Weights of a small GPT-style language model, trained from scratch on English Wikipedia.
Size: 9 layers, width 256, 2 heads of 128, vocabulary 4096.
MLP neurons of a small language model. Each row is named by its layer, matrix (up: input weights) and neuron, and shows model dimensions 0-127. Each number is 128 + 24 x the weight over its row's rms, rounded and kept within 0 to 255.
A block is one neuron, or neurons of one layer that tend to fire together. Before each block is what it responds to, as a language model described it from the Wikipedia text at the highest values.

Responds to: Acronym-final letters
L3.up130 [105 127 108 127 129  97  79  69 110 154 136 122 172 165 178  84 163 147 153 139 132 133 134 128 120 106 104 117  65 106 142 160 136 104 115 109 102 102 107 156 139 152 132 139 133 137 134 133 112 131 114 139 171 171  94 139 138 141 162 104  87  88 116 162 127 155 126 163 126 150 117 138 130 131 127 160 114 106 101 126 150 130 154 159 106 174 150 135 117 107 139 107  59 110 110 113 136 167 147 134 107 153 137 157 102 156  80 170  94 134 149 120  76 124 159 157 121 112 125 107 126 135 165 166  95 127 118 108]
L3.up156 [106 138 143 151 112 153  87 122 128 113 130 116 125 132 171 136  87 110 154 155 154 100  95 146 116 121 106 165 128 154  90 138 136 176 127 129 121 137 144 163 116 117  98 167 143 123 161 179 100 138 149 118 147 137 134  96 116 122 110 187 125  99 161 145 134 149 163 107 117 136 157 126 100 151  96 138 127  99 153 139 124  96 151 142  93 166 127 151 121 100 110 116 117 176 104 117  95  91 123 114 142  92 189 128 110 123 146 117 164 171 108 114 138 177 140 101 118 131 123 148 134  87 138 121 115 142 126  83]
L3.up266 [131 110 101 136 105 148  95  99  95 137 135 109 154 109 175 121 129 158 164 171 167 157 165 123 160 128  61 132 102 126  78 185 156 108 113  89 105 140 108 128 146 142 109 142 127  99 110 135 119 132 122 113 125 172  97 106 125 151 143  83 115 123 143 118 125 166 163 156  96 120 132 104  87  83 145 159 175 135 114 137 118 141  84 133 149 160 127 188 133  89 114 125 150 141  96 118 114 128 114 189 147 163 118  96 131 126 145 134 108 131 147 151 121 165 195 135 147 136 131 131 102  79 151 126 103 147 115 140]
L3.up278 [ 87 143 110 119 108 162 126 136 158 150 123 196 171 104 150 141 130 119 115 112 151 132 115 146 135 121 106 134 157 137 139 124 107 118 126 149 172 133 112 110 127 145 150 135 154 107 116 165 137 157 117 133 172 127 137 162 107 142 118 105  99 147 154 103 142 122 118 154  98 115 121 112 116 109 100  51 136 125 137 112 149 126 130 113 154 120 110 144 105 107 149 127 153 105 106  88 167 126 142 119 114 107 104 132 118  80 131 110  92 137 153  92 151 163  98 138 130 108 119  89  89 160 129 146  93 152 120  99]
L3.up337 [137 126 133 119 147 133 136  87 110 128 124 114 127  96 169 108 126 139 152 130 133 135 135 118 112 121  98  89 140 145 129 132 105 106 164 120 131 149 132 113 138 108 120 137 132 142 100 165 145 165 125 154 120 120 136 108 108 145  91 100 134 143 130 149 124 112 150 142 130 151 120 110 119 162 114  48 167 141 118 112 184 145 105  95 132 167 169 127 115 154 136 133 123 146  87 132 135 108 138 161 153 124 109 154 154 178 130  93 130 157 140 157 202 126 148 121 131 106 111 136 139 118 163 126 182 125 139 142]
L3.up797 [156 137  92 108 140 139 106 132 144 123 177 170 125 125 106 136  85 149 101 139 180 140  91 155 155 142 145 148 115 130  90 113 161 132 129 187 114 135 124 106 145 156 104 122 142 145 150 106  78 171 109 122 134 144 127 101  72 102  81 138 147 162 126 119  64 117 116 148 145 131 132 181 110 156 149 123 109 159 155  77 145 109 138 139 143 174 138 113 122 101 126 115 140 136 131 136 123 108 131 118 143 101 124 137 111 119 125  84 116 116 130  97 169 139 133 157 111 142 113  90 134 100 139 121 115 140 137 135]
L3.up859 [110 132  76 136 114 159 110 112 119 121 138 175 139 122 132 125 127 100 110 125 156 136 159 147 156 127 161  63 133 122 118 167  88  96 129 142 172 135 155 124 142 146 160 123 106 145 137  99 119 126 151 123 122 130  98  76  81 139 100 138 123 130  90 125 138 116 155 122 128 126 112 126 129 147 155 110 113 170 124 134 107 133 138  92 170  95  87  94 175 119  86 128 123 149 143 179 159 144 143 131 132 108 130 165 114 105 152  93 136 131 129 108 138 137 138 110 150 136 120 163 149 117  98 136  85 147 109 125]
L3.up915 [109 173 103 158 138 128 139 135 137 106 165 140 129 152 144 150 133 143 186 109 160 156 107 108 141  83  98 125 176 164 120 127  93 110 115 116 132 125 146 111 165 133 160 131 134 151 110 129 134 131 104 115 154 133 114 136 112  93 156 135  86 113 118  91  87 109 161 102 148  81 137 136 107  89 191 134 166 129 129 174 118  88  98 149 124 129  90 148 116  92 159 135 133 119 117 160 108 103 131 162 103  96 119 139 142 125 145  97 134 145 137 128 133 107 157 107 133 124 128  97 133 110 103 162 145 139  97 105]

Responds to: Adverbs right after subjects
L6.up70 [107 137 138 120 122 148 147 102 123 130 173 169 111 119 142  79 143 132 152 128  72 123 100 136  99 114 110 130  95 135 104 159 118 109 120 108  84 143  94  74 125 145 118 135 103  89 148 115 158 123 132 159 128 139 144 189 111 130 146 109 144 129 107 138 128 106 153 147 135 121  98 127 127 105 166 112 142  88 171 156 114 101 155 110 110 129 108 160 126  97 151  91 150 133 100 144 122  79 115 150 130 118 141 118 110 136  93 150  94 135  85 146 145 136 177 158 148 120 120 114 104 140 122 115 131 115 146 131]
L6.up126 [175 150  99  99 101 106 149 140 135 122 102 107  88 156 129 137 171 168 121 153 144 142 166 166 192 109 120 106 113 140 110  85 103 104 130 124 157 166 142 114 162 163  76 105 113 109 119 118 102 162 103 144 149 144 105  96 136 131 115 147 153 111 137 130 126 119 120 134 132  99 167 111 133 134 144 124 187 136 170 156 172 123 124 145 130 174 126 121 156 164  84 129 139 133 100 183 118 106 119 105 162 117  98 139 113 152 165  78 150  94 126 146 169 126 136 107 121  92 168  97 134 145 122 120 116 108 129 108]
L6.up208 [137 143 115 143 122  80 140 140  81 141 110 157 134 113 166 107 131  85 125 101 137 124 102 111 107 112 107 125 118 143 128 113 106 105 116 118 138 140 108 146 132 128 122 138 150 138  83 117 112 146 141 163 124 133 121 112  83 140 100 119 147 128 169 157 139 125 125 102  87 118 117  83 134 101 141 156 139 123 144 136  88 113 160 100 124 113 153 145 135 110 132 117 115 119 148 138  97  98 122  82 118 130 109 131 162 144 137 104 123 116 179 141 109 140 153 114 148 102 142 136 143 153 192  96 146 129  88 114]
L6.up338 [137 132 100 148 116 141 137 137 145 143 134 137 146 135 149 132  86 103 163 119 119 145 131  99 151  99 134 142 102 131 126  98 119 129 125 169 160 186 139 113 141 102  91 109 142 158  98 148 143 175 127 118 117 111  93 159 118 127 116 129 103 157 147 124 123 116  97  78 118  89 143 139 130 142 145 155 121 125  99 167 126 128 133 127 110 147 111 133 108 142 107 197 152 140 150 120  88 115 165 129  95 144 138 103  99 146  99  91 139 124  79 141 117  88  90 146 120 118 117 106 107 138 135 130 117 127  95 158]
L6.up362 [140 124  83  83  93 120 132 116 126 119 143 124 160 127 135  91 116  91 146 167 131  87  91 105  92 108 108 150  96 148 102  88 104 141 122 124  95 160 164 101 154 120 137 126 161 141 150 127 109 163 157 147 149 117 132  92 114 139 150  92 132 136 121 118 106 110 165 127 119 122 154 115 161 147  91 140 155 123 141 197 135 110 146 121 120 100 151 112  87 154 121 132 123 138 150 122 100 129 128 160 139 114 139 131 146 117 159 134 116 101 128 121 140 127  91 141 109 156 127 167 150 177 134 118  93 166 139 173]
L6.up363 [152 119  71 124 104 129 132 141 142  98 117  80 134 130 145 136 120 114 162 107 109 120 136 134 125 138 116 137 160 143 154 124 116 178 119 109 141 147 146 106 115 128 138 130  99 145 157 131 161 154 143  85 116 139 121 150  98 100 135 139 159 137 118 190 117 110 148 116 145  92 127 115 128 178 143 117 137 135 148 156  88 139 124 115 131 130 135 126 165 139 154 123 139 151  91  90 140 101 168 115 147 133 110 143 116 137 164 122  78 105 147 185 126  68 146 109 121 163 150 140 124 148 116 127 137 131 131 116]
L6.up473 [140 141 130 130 117  61 159 109 118 131 145 141 179 136 178 172 107 123 109 130 146 105 111 134 129  91 125  92  98 129 137 122 123 125 135 148 150 156 119  97  80 142  91 118 100 112  72 175 113 128 157 126 134 132 132 147 121 138 110 137 142 138 153 146 128 174 151 113 162 105  99  76 167 108 136 150 107 107 178 128 125 131 149 107 139 130 135 135 165 150 137 144 118 107 167 103 164 100 115  88  95 162 127 115 148 149 149 174 152 117 132 126 101 139 149 152 122 132 170 124 125 128 144 113 112 115 152 147]
L6.up964 [116  90 112 119 187 102 128 187 129 152 165 120 128 140 159 107 125 137 151 101  59 132 145 132 144 147 173 148 141 195 113 111 107 133 120 162 119 136  95 146 127 158 136 145 146  97 131 124 117 118  76 121 123 121 150 144 132 156 156 119 158 107 124 128 130  99 153  98 102 107 105  64 162 118 121 113 142  68 113 131  97 144 153 118 112 115 120 141 186 120 141 123 120 121 125 149 123  98 104  74 135 107 161 121 137 114 112 155 142  91 111 123 112 127 130 180 119  97 154 139 105 121 152 115  99 169 100 180]

Responds to: Word after sentence subject
L6.up84 [130 146 146 144  87 120 156 109 106 121 168 149 123 143 120 122 117 159 100 117 143 149  85  97 135 107 167 119 132  87 124 158 117 126 127 136 102  94 166 128 138  97 136 102 136 122 198 125 160 130 111 147  94 133 149 141 129 144  92 125 166 122 122 110 133 118 163 148  97 159 117 157 175  79  85 111 170  94 176 139 124 154 120 153 135 137 128 147 123 144 126 130  86 143 103 101 125 132 127 101 107 115 107 124 150 177 120 119 198 145 177 176 143 107 129 116 112 110 156 108 169 100  84 140 115 109  99 136]
L6.up501 [129 159 152 137 133  59 108 151 117 111 166 131 118 144 160 118 124 109 146 121 164 142  81 121  94 154 165 131 109 128 158  90 136 142 103 138 134 113 145 109  97 169 128 128  88 159 141 130 130 164 165 144 114  97 171 132 148 146 113 138 116 136 114 101 171 153 124 106  97 129  84 182 139 111 124 136 140 107 154 139 111 117 129 123 148 105  94 142 150 118 143 149 121 110 118 145 131 129 138 120 110  92 125 159 150 147 112  99 138 115 145 123 133 156 105 129  92  98 114 108 140 150 125 141 127 154 119 126]
L6.up519 [138 105 123 175 107 148 119 161  77 104 157  82 187 150 125 141 170 115  87 135 119 115 102 151 137 148  88 149 114 108 138  99 132 137 137 147 150 125 123 168 147 153 158 160 125 135 139 131 158 114 114 115 163 157 131 126 146 137 111 101 170 118 108 143 154 139 151 135 118 144 112 150 150  94 124 106 158 111 155 119 103  84 128 147 143 100 114  87  91 111 168 145 144 159 111 116 140 105 156 119 128  81  97 137 130 142  94 132 110 150 138 170 105 117 119  75  96 124 143 102 118 144 101 124 134 117 133 106]
L6.up657 [138 144 164 169 129 128 126 155 117 122 177  99 158 126 129 124 140 130 129 155  87 124 145 127  93 152 138 133 135 122 134 116 115 119 121 158 131 137 124 121  65 116 159  97 116 136 161  79 127 107 160 158 104 101 144 113 126 158  90 108 162 123 110  87 153 160 103 134 122 104 126 145 187 142 117 125 149 117 106 151 116  99 112  94 137 138 147 132 125 140 138 146 141 111 110 119 144 130 100 140 115  94 148 148 119 148 125 100 144 160 147  98 182 123 148  93 125 123  84 145 148 142 100 119 148 125 115  98]
L6.up725 [130 149 141  90 134 161 169 171 101 126 116 126 125 103 101  86 124 176 116  99  92 176 112 126 114 135 107 114 127 161 105 137 124 115 163 127 155 108 116 108 166 121  99 133 164 131 103 119 131 175 130 115 134 161 129 115 111 167 138 115 117 118 107 120 168  66 136 114 183 133 156 134 125 164 153  93 161 127  96 124 130 157 140 137 101 121 112 137 130  90 171 101 150  91 111 125 137  79 152 125 120 132  94 134 111 144  95 139 160 191 137 114 131 177 134 112 135 143 105 102 148 164 141 119 127  67 105 134]
L6.up765 [170 127 127  95 107 142 143 103 149 122 164 114 178 137 140 133 153 173 129 109 126 120 123 119 163 122 121 105  86 135  99 136 119  99 143 129  85 138 144 118 118 144 133 124 157 172 137 107  97 111 134 115 116 101 141 151 101 172 103 151 155 160 126 124 140 101 181 127 133 114 107  72 120 153 157 105 143 137 127 130 122 153 163  97  87 119 145 128 143 138 133 172  84 153 104 134 136 167 140 148  55  96 112 135 124 151 110 120 126 185 130 102 163 127  96 155 100 103 131 105 140  98 117 165 115 124 120 124]
L6.up835 [122 135 157 148  80 124 122 120 104 138 163 156 113 132 110 144 150 152 145 120 134  79 100 120 121 118 137 178 128 126 180 108 173 135 131 180 105 137 107 113 138 162 123 134 154 150 128 105  87  90 156 108 145  98 143 131 128 145 143 122 169 122 141 114 135 109 156 143 118 150 103 154 139 115 148 142 127 113 159 183 116 120 145 176 165 159 125 142 115 153 123 162 125 138 137 153 105 104 118 138 127 124 114 131 159 123 135 138 135 132 130 121 135 165 115 126  92 121 111 167 143  87 149 140 130 127  89  96]
L6.up966 [137 116  80 118 156 111 146 115 154  89 147 143 153 125  94 130 150 134 114 120 154 149 124 121 110 135 141  89 143 151 151 106 109 126 136 153 137 144 135 127 155 176  96 113 145 135 118 121 148 124 121 110 123 113 165  99 146 131 100 181 129 114 131 110 162 112 149  89 127 111 121 126 142  85 142 120 114 102 124 166  99  84 136 142 103 120  58 119 190 144 118 141 122 133 130 124 129  98 119 108 100  91 118 111 118 126 131 136 140 174 112 160 117 169 120 114  93  91  97 105 106 130 121 101 154 126 128 137]

Responds to: Focus and goal words
L2.up421 [137 144 162 100 117 140 138  84 137 152 135 138 102  91 114 133 182 116 143 133 110 134 131 110 167 174 102 142  86 112 161  86 145 116 127 128 129 110 108 135 161 125  82 149 117 107  86 164 144 167 124 124 117 126  99  96 134  87  84 121 138 112  76 100  96 140 155 141 167  99 136 138 106 156 142 131 131 117 149 115 143 114 135 154 114 107 115 146 111 143 142 103 152 151 104 109 122 141 159 133 147 116 117 112 121  97 158 110 168  84 148 143 123 125 130 148 150 158 158  99 130 137 217 118 129  66 113  93]

Responds to: Last piece of names
L6.up288 [115 169 109 146 141 102 132 114 104  92 152 120 104 103  74 118 108 134 123 130 129 164 126 127 176 141  96 154 113 145 130 145  78 112  60 171 126 106 114 108 132 107  87 129 133 110 118 110  97 102 131 197  68 171  99 133 117 124 120 173  91 154 125 103 113 120 154  88 133  87 132 145 121 131 122 144 134 109 179 164 100 164  98 148  89 132 102 121 144 146 137 152 185 121 105 133 103 138 160 145 113 113 131 167 169 136 145 164 122 168 106 158 148 134 155 153 157 123 104 147 140 104 166 115 136 155 135 164]
L6.up416 [142 157 134 174 136 153 146 136  88 126 120 106 117 120  93 125 140 132 136 118  98 147 128 139 149 135 121 141 133 175 139 121 105 116 135 107 156 139 121 201 171 133 136 170 162  69 100 127 139 131 106 124 126 132 113 143 129 125 145 112 203 129 128  98 103 103 148 151  86 106 111  90 104 152 175 148 104 106 158 141 106 105  87 148 102 100 168 119 125 146 119 139 128 167 189 116  99 143 166 135 117  98 103  91 147 115 119 146 127 105 135 135 116 192 166 113 139 176 143  98 142 122 100 149 123 142 139 104]
L6.up417 [117 122 141 113 134 110  70 134  96 151 104 133 138 172 158 125 129 131 115 171 147  94 125 127  85  96 111 138 181  98 132 148 167  84 189 115  70 113 115 122  86 147 147 124 121 108 110 149 122 137 100 146 130 115 139 120 168 151 163 150 103 161 150  79 126 115 107 198 117 137 100 120 112 137 162 135 162 143  97 144  89 112 114 113 107 164 135 138  73 154 183 151 133 130 132 161 152 141 109 106 138 127 124 114 139 118 120 123 142 143 132 106  82 112 143  94 125 119 165 131  96 139 122 104 156 118 126 164]
L6.up525 [108 147 128 110 118 115 101 127 117 138 140 128 134 171 168 141 134 118 156 167 148  91 160 119 125 134  95 106 111 110  84  61 109 120 141 147 116 147 115 141 105 161 134 127 156 124 134 188 114 106 155 155  96 157  58 133 125 137 133 116 102 135 112 158 149 130 159 132 137 103 150 120 144 125 120 116 153  88 121 157 140 128 106 152  80 145 121 118 103 114 182 126 112 143 139 170 127 137 150 131 126 160 112 103 107 157 159 123 154 149  97 137 178 159 147 122 159 138 142 161 131 126 115 163 149 145 154 122]
L6.up528 [ 86 134 134 105 125 132 146 106 143 105 117  97 126  94 111  97 135 120 122 171 117 170 105 122  97 112  96  99 113 103 136 137 153  84 104  75 160 146 135 134 125 139 132 119 221 119 122 156 100 119 126 167 124 152  87 101 135 118 123 111 147  79 187 131 133 111 135 166 169 122 123 104 113 113 127 137 193 169  82 126 162 118 137 172 129 124  94 141 145 135 163 154 152 131 116 108 123 160 136 110 140 185 138 147 140 176 105 115 123  98 129 132 156  99 126  99 122 127 129 129 173 103 129 139 101 124 125 103]
L6.up620 [ 99 126 104 128 149  90 116 147 161 124 110 120  94 120 116 126 178 125 124 129 135 141 106  99 114 133 110 100 112 123 105 139  93  83 100  93 101 111 105 141 117 128 166 108 155 108 158 128 143 164 150 129 121 159 137 146 129 151  79 110 127 145  60 112 146 160 156 143 109 139 141  92  53 129 169  95 180 186 109 131 185 151 130 100 148 124 138 130 113 157 139 106 109 142 158  97 169  96 127  68 162 137  90 126 157 114 152 110 112 112 152 111 110 128 118 141 145 141 123  91  93 115 128  97 146 117 170 106]
L6.up768 [ 68 129 134 109 133 108 156 128 132  96 127 145 133 108  85 115 142 117 100 199 150 132 106 113 113 174  81 132 125 106 121 146 119 116 150 122 160  68  89 119 189 120 133 160 140  94 122 137  86 146 114 160 158 140 124  93 150 121  95 128 109 113 131 115 157 136 173 151 145 148 129  96  78 113 132 102 144 109 127 141 142 132  80 110 166 132 127 130 136 137 142 101 145 153 151 130 153 118 143 108 147 153 137 146  86 159 156 123 133 158 115 110 146 126 146 107 121 154 124 150 117 164 130 114 159 141 181 171]
L6.up922 [130 129 166 120  97 114 176 114 143 125  98 113 139 145 181  96  86 135 115 122 109 134 126 108 121 117 125 147 122 150  83 126 131 106 121 138 166 150 115 147 161 135 180 146 136 147 113 138 131 151 148 186 150 122 126 116  94 142 126 130 120 125 120  92 108 180 153 119 140 124 125 140 111 124 132 122 116 126 174  96 151 110 105 120 151 163 112 115  91 154 157 152 124 176 171 128 103  79 143 116 128  80 132 114 109 111  97  99  97 110 165 158 107 103 109 102  86 182 166 168 110 160 133  89 122 146 117 143]

Responds to: Additive "also" after subject
L3.up6 [100  88 136 146 113 112 148  90  96  98 155 128 106 162 125 151 142 114 156 127 119 123 154 162 121 138 126 182 121 130 104 142 138 110 118 108 130  83 128 124 108 128 133 111 140 117 146 150  57 118 142 136 159 131 117 125 138 168 128 171 104 122 136  81 119 120 151 173 121 108 105 138 112  91 118 133 133 135 120 123 169 113 105 160 123 105 135  75  81 142 148 132 123 128 130 133 129 146  98  89 167  94 140 127 112 145 166 128 130 133 148 122 156 128 167 131 163 124 112 133  88 112 152 108 103 195 115 125]
L3.up228 [155 120 113  97 133 113 135 173 161 163  98 128 106  91 104 160 125 118 127 113 104 100 161 114 135 112 107 141 136 141 186 118 133 167 139 129 159 168 114 129 118  92 102 136 146 122 107 135 156 121 162 118 142 124 125 170  97 126 104 144 122 151 111 167 106 128 120 127 132 100 155 141 160 150 162  84  84 154 127 117 154 131 113 124 135  97  71 125 186 131 139 113 168 162 123 139 146  75  79 117 119 158  95 156 117  95 152 101 138 153  86 164 136 180 143 150 145 138 131  80 143 140  89 165 158 150 104 136]
L3.up242 [141 138 100 115 103 171 138 103 138 156  83  95 103 131 123 113 143 101 101 101 166 141 169 111 118 148 159 116 116 122 152 137 147 151 117  92 108 132 136 131 113 125  80 134 107 112 150 164 160 175  89 115 113 144 135 126 168 136  98 124  99 125 117 202 127 136 116  99 137 113  93  66 133  79 129 117 125 127 172 110 124 115 133 100 110  95  97 111 136 110  81 124 104  99 114 146 109 122 163 149 147 144 152 141 113 127 143 183 108 113 130 118 168 102 100 112 147 157 149  90  87 107 160 115  84 161 144 135]
L3.up270 [151 136  94 118 104 156 149 107 108 124 155 132 110 142 129 122 133 112 160 117 107  85 144 123 134  87 130 112  86 112 141 137 112 129 175 125 142 156  88 167 103  83 112 104  95  92 107  94 131 114 105  99 144 109 173 137 132 120 123 108 122 175 138 144 168 102 115 128 134 155 104 121 167 133 112 131 127  97 123 153 147 110 118 159 112 135 109  93  90 121 111 124 132 142 119 120 118 116 126 162 112 154 143 149  87 144 149 149 136 102 128 156 159 138 130 102  93 145 148 174 114 123 150 166 136 117 124 108]
L3.up354 [127 144 141  93 128 112 132 147 143 139 134 160 125  94 153 112 130 128 116 141 125 103 110 132 136 123 125  96  94 108 194 110  82 135 119 108 139 164 112 168 113 165 146 119 102 102 133 170 182 118 147  98 137 129 157 137 137 122 125 134 106 103 114 151 115 104 112 143 142 106  97 101 159 111 115  90 113 108 168  99 124 132 118 133  92 115 155  88 158 125 107 114 167 104 150 143 169 155 141  72 113 139 115 128 121  92 120 148 143 124 131 168 103 174 134 123 113 131 118  90 121 159 147 178  99 132 121 122]
L3.up380 [123 111 114 134 111 154  99  93 119 135 144 132 157 184 128  82 134 131 106 116 108 153 168 128 105 162 156 165 157 151 111 131 121 130 106 121 120 145 133 175 164 103 121 142  98 108 166 202 123 100 171 130  98 115 113 116 148  79 139 169 170 121 146 155  95 124 105 147 154  93 125 133 106 157  74 143 121 137 141 101 137 135 154  83 120 122 111  84 123 151 113 115 102 179 152 110 130  97 119 168 138 142 137  82 100  95 127 147  73  95 154 125  83 100 132 123 140 141 119  85 122 143 124 138 133 149 171 106]
L3.up679 [142 165 106 137 146 169 180 150 117 125 145 133 148 101 156 126 106 155 142 109  94 105 137 125 122 169 141 137 113 121 142 135 146 108 140 158 142 157 125 145  96 159 127  84 101 130 131  81 145 159 128 124 143 139 131 177 107  71 172  91 110 122 143  98 112 104 162 105 145 101 121 127 175 143  98 172 153 145 134 150  92 146 135 175 128 140 143 154 111 122 114 135 154 150 148 162 100 144 143 161 124  97 177  73 171 126 147 117 121 118 173 147 101  94 156 135 185 147 125 114 119  85 119 121 110 123 118 113]
L3.up872 [128 141 106 115  84 113 137 130 117  94  60 131 120 118 120 125 114 153  85 154 124 144 124 131 138 121 112 148 112 127 159  86 109 137 165 141 131 130 156 102  82 143 105 103  98 129 110  81 145  84 106 143 138 163 114  80 139 134 175  75 111 128 130 130 142 104 101 129 171 116 103 114 125  89 132 135 147 114 146 117 117  94 105 142 143 150 141  99 163 136 111 102  93 123 165 162 167 153 158 140 149 196 119 151 126 140 139 124 137 102 112 100 147 151 174 140 124  86 137 147 171 188 142  93 102 158 156 148]